Weights of a small GPT-style language model, trained from scratch on English Wikipedia.
Size: 15 layers, width 224, 4 heads of 64 (1 for keys and values), MLP 896 GELU, vocabulary 7675, 9.96M parameters.
Architecture: learned positions, no biases in attention or MLP.
Training: a variant of Adam for these matrices, 6710 steps.
MLP neurons of a small language model. Each row is named by its layer, matrix (up: input weights; down: output weights) and neuron, and shows model dimensions 32-223. Each number is 500 + 40 x the weight over its row's rms, rounded and kept within 0 to 999. Numbers have three digits each.
After each neuron's rows, "fires on" lists the tokens most often at its 100 highest values on Wikipedia text that the model never trained on; "fires before" lists the tokens most often just after its 100 highest values on Wikipedia text that the model never trained on.

L8.up375:530545468494537465491540584484506534450500505471464531477468469553456479483495465442456516507475528511524499492545543451450451437490444452500458554487485469505475508523530469526488527549494440477579526519455465573487483479477455508572440432556554475519532458473540467548518498517515484546513498447534525452551515474403491542538564494461505475536554569458511454548477454581505518523617603483524521577480513481531464470439503460537480469549538509411527508442437494531484532568537493522514618453494508468547465546518446451498528481436452543535521502471521548458544479561518523515
L8.down375:568522446471520504542475577523521499526474569497489496475503461519497455586512523534457500492413498434435532526459532542481528491453413529476496514413483532553485512579523516402462564519522460504505512473556391520553521540529442423468520514515514475464523506492468455532485542480480510531510471472534554524525495457417495474503537480483448455601485453438417488487474504586584457506450518473513541514518540505522505477535526545487473531485515507467540359485502431486502533452488534548524444531586457532514533485534439530501506491531571534474500525485487517489514446514478463496
fires on: " / (", "–", " | ", " a", "a"
fires before: "1", "0", "2", "4", "5"

L12.up791:485546484520514506552543574517532529477429513504456513523491496472508480486564530468581491524499494515441484461587432541423466530456564440540435513505547422519437520516556479463552441455458464515441499448588524578535528481496492458505404520535564478520498439524538526545543544478474518487452381476513456486465502487447493482513476446546499509540550473470447452480464481434488500508442452515545523447542505477490432542478516556569523487551486531546433512529482449517465543441445500477537481506489550517543514448466534444491442514578462501461562474509432520441501548500524494552
L12.down791:467417441457484450582548444439514512462542508458514486580507509540486458570484489514517462459474564477509440525504558565525511485482423503479506502457534472462454521471500504485434469535475476470490561438497501545483480547472571505464500472626485532488563466467521517607499414527545530487509480535509512445504579451477493533512484483553485485450439566506528473468482481523514460509496497536500527577471493471544499519416481487511470504494437447550479542458513492465481492500599550516496495450503529517571530472543517456482553563503493484548492586469414498438504517547476544555
fires on: ".", "ig", "pt"
fires before: "0", "ul", "4", "or", "1", "8"

L2.up631:528563572456472429516523517488424476548465498555486489504441460472426517549497472459471483475594449493518486507548528416512506509580521503498519490587484496507456439431530464417514453540523464449502528481477521555538489592496504473502515461524535510483575480508468538443569481528566510553512578553477481480470512468519497557477529511480490580513516483530538593506480526599516513479514483434464424483426436486503483476557517492504494526499468518463469501533561448458495461486521525534525539542471479477512438540577477451443550420468467432462485497515566549610496559464534517533
L2.down631:568415496470494564496533514483466475539468497509503470508587463484478456573445532501512478497444499493480526473481516509480524546477503458464486456458517537592537447424519483535476536469484516486578434480476479520492478486498471511461505522538486480503526570464518495473518532508489431494492564450491520473545466481458452410559520526487560535501510445504497531511499520544518453550444486586569530475477462552488456500490454527472473543557558554488521394566533491552507454516537539522499524490544456454445468502535485470582486523517532441442584534530500458457542493617532489531
fires on: ")", " ", "orm", " career", "ier", "\n"
fires before: "\n", "1", "2", " |", "\n\n", "al"

L4.up120:479522481477480494498520514510477473507520449493471533501476483462599542551530544497432493495455560529593429586573463421471571436534552449577573519484448485558457576494492517464517470487510441434511517476529524538509465521471467510541450451554516502504570467512524484485553467456502495580475474488470477473494508498539455525444509518508511504516525441486447580565534507442433542527433480562543504537511477428438474449521509512471488493563471463477525502504478483556503499460476511496510519498506496520527522523478402522484484450454535495551571381485570514500538494505525492519
L4.down120:548530561484493500546479465493520479518460429518482510502465457472479527492449529483476457542445468555437510493437427501524493545538439462385499557497516489472588429511473450574549513474485462557483536558442475492470558479476541473500549501470491504495478415522528495499498522491392496493450521414490553558493518529522555453527475516456479417592474530510474522457459402496529535498544438484467466498486501543532488521543513469488428522388503514532454380536531479434532486483547528522463443494449498496575491485491482537490453528569478542488483547467473543545497524561528481532
fires on: "==", "-", " ==", " age of "
fires before: "\n", "\n\n", "2", "1"

L5.up623:514489478505507534548469519503484454557550484563521478501600437458513565533518518498493510478603529513422484532464502446498532458498451512500476501539459520553456448462496464547500514508514457570528473495568536505504525472457497505456505444421533495519557479411524515504514419428485470507454448395541491525487506474483496416480485460536546539515462465504546540494473480561537496495404508502539441556560461507486517525442520504619474491474487457469540467566497448471479487530489554468487514498521539494459518497510440490487536501484463523536575409482453514492526443477507462539
L5.down623:517505554563494510513522496532448460435470476505474532498425539427523497522470538503521518533470596430526548518467542508457535511512449448536428612494509489492504495468518524519546466448469541516489515419478566479478430511579488495456459574506391522466510449475488469514518532479497496492487537547532567459558469553491493443454553493472515538444558521555558494510531499502487564542516513500546518443479551489492469495487495499453444530426495505499499433517486567542573493547472547498529496504476493514447515486517498465538426542588508469559571541455498552566426527458516494484
fires on: " | ", ") | ", "; ", " (", " |  | "
fires before: "1", "2", "6", "4", "3", "12"

L3.up865:479538510533578518491511516444463402546506473479467527489458479536538399544521386523486523499495589559484441466473469484468485520510535524520490513502410521474493448571480530571536475487519481451540524461539469511432435565457433465482430456395506507474483502485486504535520507493505464572460497492524477507557493539511535415489535536522546474534498395492422504550532502611546514523529562512521512586572456500429482507447491514552489440535469484508488517513519572537463497493523478452475498565462442478476447527542454490506506471479497492515487532526552549568450525405495500515
L3.down865:485517535485522451425499511482477462502491515481567514488512536517479456563473536466495500511491503568476438560536494422556455499495506499503477407518511447455522514457616496540474515500524469426510514493525587502463502498435501509488560451568448547470570477542507499419523532532428545466503587392530542504510452533542472558475552519441495546472533447463504463488407458532466541567455515505485534511536451543471474506574535521574488557549553511451516518532527516552500439493468524472467462539448524454521476429506469477479521564497610527540511503444486533493499527519486488493
fires on: " re", " in the ", "|---|---|---|---|---|", " on the", " in the", " early "
fires before: "1", "\n", "2", "ally", "writ", "ven"

L10.up157:532575448497575495472591510477538524543451480491482557467542478474471536414444512499432437484499433564584476514508531429497506508499492468550557492486423519487482506532491521528468494521439505519516527435561528456476482535472478486543504513548565452480540469515505512450542480482438430495465459454459535548404527431511540514466486458495521479529509459456477507545558485584468551474538531433528476570477438515477525526528467455532541549493515425468512567471472481539493485447475524537471553532481525560519525433500393572508522428553478500504517498483522536508546470486539461588
L10.down157:544443521541511531511482501531472504531540499493487466446477457472487500528549526597487506540536434447467477583508499499513521557484455513529463575423541502476501556511498511503507479488469499587501461488483515540576512452515507450531503518482486481446570515523508562447513492413602498514490550482530483515552560568536573533452482484514435535443444544548526528439455561574531550487475439488584459499543489561492478477526446449502477477526498489466437511411427508483533516553497481457525566465489486477532528532475510518436561473552464475514498422524500575403535484518460534479
fires on: ")", "a"
fires before: "\n", "\n\n", " / "

L2.up13:515530552429567545488520453507476449436543500532441542499534517461479470464473506507473560435456480511502497497532532474488526484505470545502533456453530467484474464514515534448515468465537472477509533493532470537548460441520457505516492492592553557483588517446489520494520532485539511515574447529469474480495527546553500540563518549579513524535580416473482452493492464496501510496494491481437548436453488485506530508523495498493607413489449445481533506569514529478475457496487631565564525402494496486471544499496478521481514434451429498418520405520579524447535504534526497476
L2.down13:473486504504406500502525441531582525510416505443510482525455515523447450496452542536469479517504460516506525515554538491535584458447521532471516537477560489504534545429454518460521569406500475445530503454523515446511477566441517539471484445514487534536619463436511453547562481495466520584551465554451532537518521546519518579594440507476495456500487494501500481488506483499540500486488553529406470515544525544563478479506484578486489519484439588498450468577526512463471474518487520512512570480492514501530497444466508460544435470427494547491502432466466447508532577566464477526
fires on: " ==", " ===", "==D", "==History==", "==T", "=="
fires before: "\n\n", "\n"

L12.up224:509605416544428488518473499508489507487465475531437515491513472543534466467595466444486521498485481516494470495547521424523600510498501460503453507470497483485472409517478492455484449476533466469507516413455496513498498461490582521468514450526507510482557470540554552514483441496453469500471480532493458493465551491597497511520480532514387442557470522481518508409463518484503535484519450451502451544473445554496505488522528491449528467609565480542574556489505496465515511467476491430516561520480471509539542435459504470548539497506501445524521514557473526472581441487542602480
L12.down224:538535513521460477580534471450568489487501510444489507555495502502508504512461479478516490469519517443468494445553508529481499464475451510549482490551533525548431470538473471468503540544497504566527528490425376491533543553435451472452527483578524479487444468482572516462489477538492525555570506432430491502510568557517555515495499576514533551509542445502500501480557461516486494534476481544491465392448530497519441471526485498504534613545494449452470455470561514491471465534537457544491467498542452464548473484448419450553511527477570445442513493442456538469466549545535535421
fires on: ".", ")", "ost", " |  |", " Jr.", "stone"
fires before: "\n", "\n\n", ",", " ("

L3.up335:543443529413464480541525470448453462457564493507440544507478510450436558526446474442463565498450463527585471508520502464517571495506426513565492521508479445513446419463516537537416481567493474569480501479507463560466436522455454479536529517491498486459520543535468510503608482447520508464468502518511469547504551485484573555505512497487537477518508463492514560485497445579481542493417556418467487533455511416465508524475531528443509492491554429464503529517495570482467528500469541465508579509469468491501489532508522496571465479478525514463543444517560559415491418529542518510
L3.down335:563463456495488461462452470553580494528447460467552547515458531488506521470497524526519438454529555483448488482621481478557497547527511555503514579408547450461485471485522443488519497409497493438447510453500492528558458476474491479524474482516526560480536469473572531517502461510480517537422492477499483479485454477463553559539470496549463482489562433456486493455429539492478582464501525525437502585474519520508457480453518519585466557489436472475515554528489525471447529503551528488537507456539474508526498538512392488510542495469585461537490477461407549562552502521522482517
fires on: "===", "==", " ===", "s==", "===="
fires before: "\n\n", "\n"

L6.up748:604497493419578489531441484518466477467476498494442436493482441480512525513565500475524559535481514494541443533518553496572482482500533486566466485493522434422448536431470510434581476537547464487481481554504516520509458475534440479529430487521472434522521370532435519550492493468506509505432464497554522499495562399508509591531506424479453577539504497549522432494403531562509482514487520470492476511530493489467430466496508489560484434499530506550530490490496543545496555507512497490555577517491487474508479555530518440523504528467529466524500482506483533540453461465542527479
L6.down748:522466569501494594474518489486530555417541523528477511519524455547477501521480545466480441529521474519435582506463498525494564437479456553533494447482532553486451484508494507437544470502525452416449514483495470444487500495520500506512462475496462476527519526492529496519595568491444506564505523568490579493480508546367495496425504516411576551558535555457511477596466487552499493518484588509518536459572525497517465499457532501543518512507477466531447524546479496455451567468467523481547396454514505523556424492497523453549512560475491508531493472516503459527488391566552500477
fires on: " | ", ".", "; ", "3", "0"
fires before: "4", " | ", "2", "5", "9", "7"

L12.up91:485558420468491446533491482530476509428415483510456525451543502526512501506508454513439522507591557433531428536531452478569535470598495525596462469549465503503554510516529483481430528521475455499561457516542530513474501544519462520499473479499510456493560502511551501535474542484525445520479514487467526550462536454515545464426491468449503516531522480535443504531493513449469539404502504527561531472579454478478556453499515432511461545495507542383507486511449482443499540424486515517481514456499539500447544504486515543477427489527501506501476440546484611517507540445454477510
L12.down91:477553465492482603469469550463549475529495430537494482473554462513526556516511566529560490489494475494512560526500472477473451461459505433504462485449489523486480456504531555521503453457472562500511513508450553507530517474517456445534507482517503569462512501526484522473440489579496472501509546432443517475519563512547527469522530551447450476563477569542516509530484493406540475504520492435478488414460584493563450591485489510486452481513495462426574480474530580505648506550529516501543471475515548553468520488522488546604517448493492535499475536414402472503536483510522502534
fires on: ")", " |  |", " M", "es"
fires before: "\n", "\n\n"

L12.up812:521602471472468434557484552468513491506520564453503545466457485571502448464498527445491427516490513529513494487466496522499432562542509501469433552443543497525542529497544446493561510516502446448527551582457505585485511582449546464484441474525528463505559452502539518552509546444444462517443458441571413544448503422422514502502500498524478533538472478528457464513570541497498498501507569483417519476564553488504448536483469547438504533520475448491486509466425534500497542463562568529504563509495477472525467496509563523516426488521510528547486516544473515484526495566509552561
L12.down812:594466467473492525585535475518485536434454487539458483432492489528485470567479494535472480470535494417582422537489526472483448452504471523513492506485505532501492486549517504558492498442528480468505481503550509478584459525468439500506507492472473478502520559493495446559508511513475505518565414480484554533527473491452506453544483545487541487671475472406525487555486483498520526548451521572569501535454492538492454486556489598594448559493558501576538454522506456502409509469606487501481503530562441471495543470512510504528496494477559501506560502515489427509494466512535444436
fires on: ".", " | "
fires before: "0", "4", "1", "2", "3", "9"

L2.up678:511539502396471425584566558542578453536540480453473512526508428505509554481521508459498513424521511535541462523469493455541420507515482505447548443476446469524458497517476438519515537507531509468477487524490490557466480458510485494592516458519457517566523522488469487519543521510484425540494416493580445497509554492469461471476492519555512507507567534524385575458531472483419518479400501525495467512480474515410629494525472420481479478551491510408557477527493473535517497520468511545488569537494505487480450466431505506514481458497547495502522448517489483557523479532496479392
L2.down678:529526587505482485651538508503593460509483468469458466489468427534476559464423587477467484464457553472452499527451448453470520502489493514414527500425529463467540430489461486526471529498538537469529493499503508536483583491451518511545545500491471480553503488540513484510535508513389478451515461468493568496525517521577568457483486571482484454557490505462455538482469476490522513507432470498482448493542557522509527507577515518465377570517484500510519377533505478505503502477558519511451472452499495530504535522465482521512531472506453496483451491457493535471531468494505544542
fires on: ": ", " of ", " – ", " on "
fires before: "1", "2", "3", "15", "19", "5"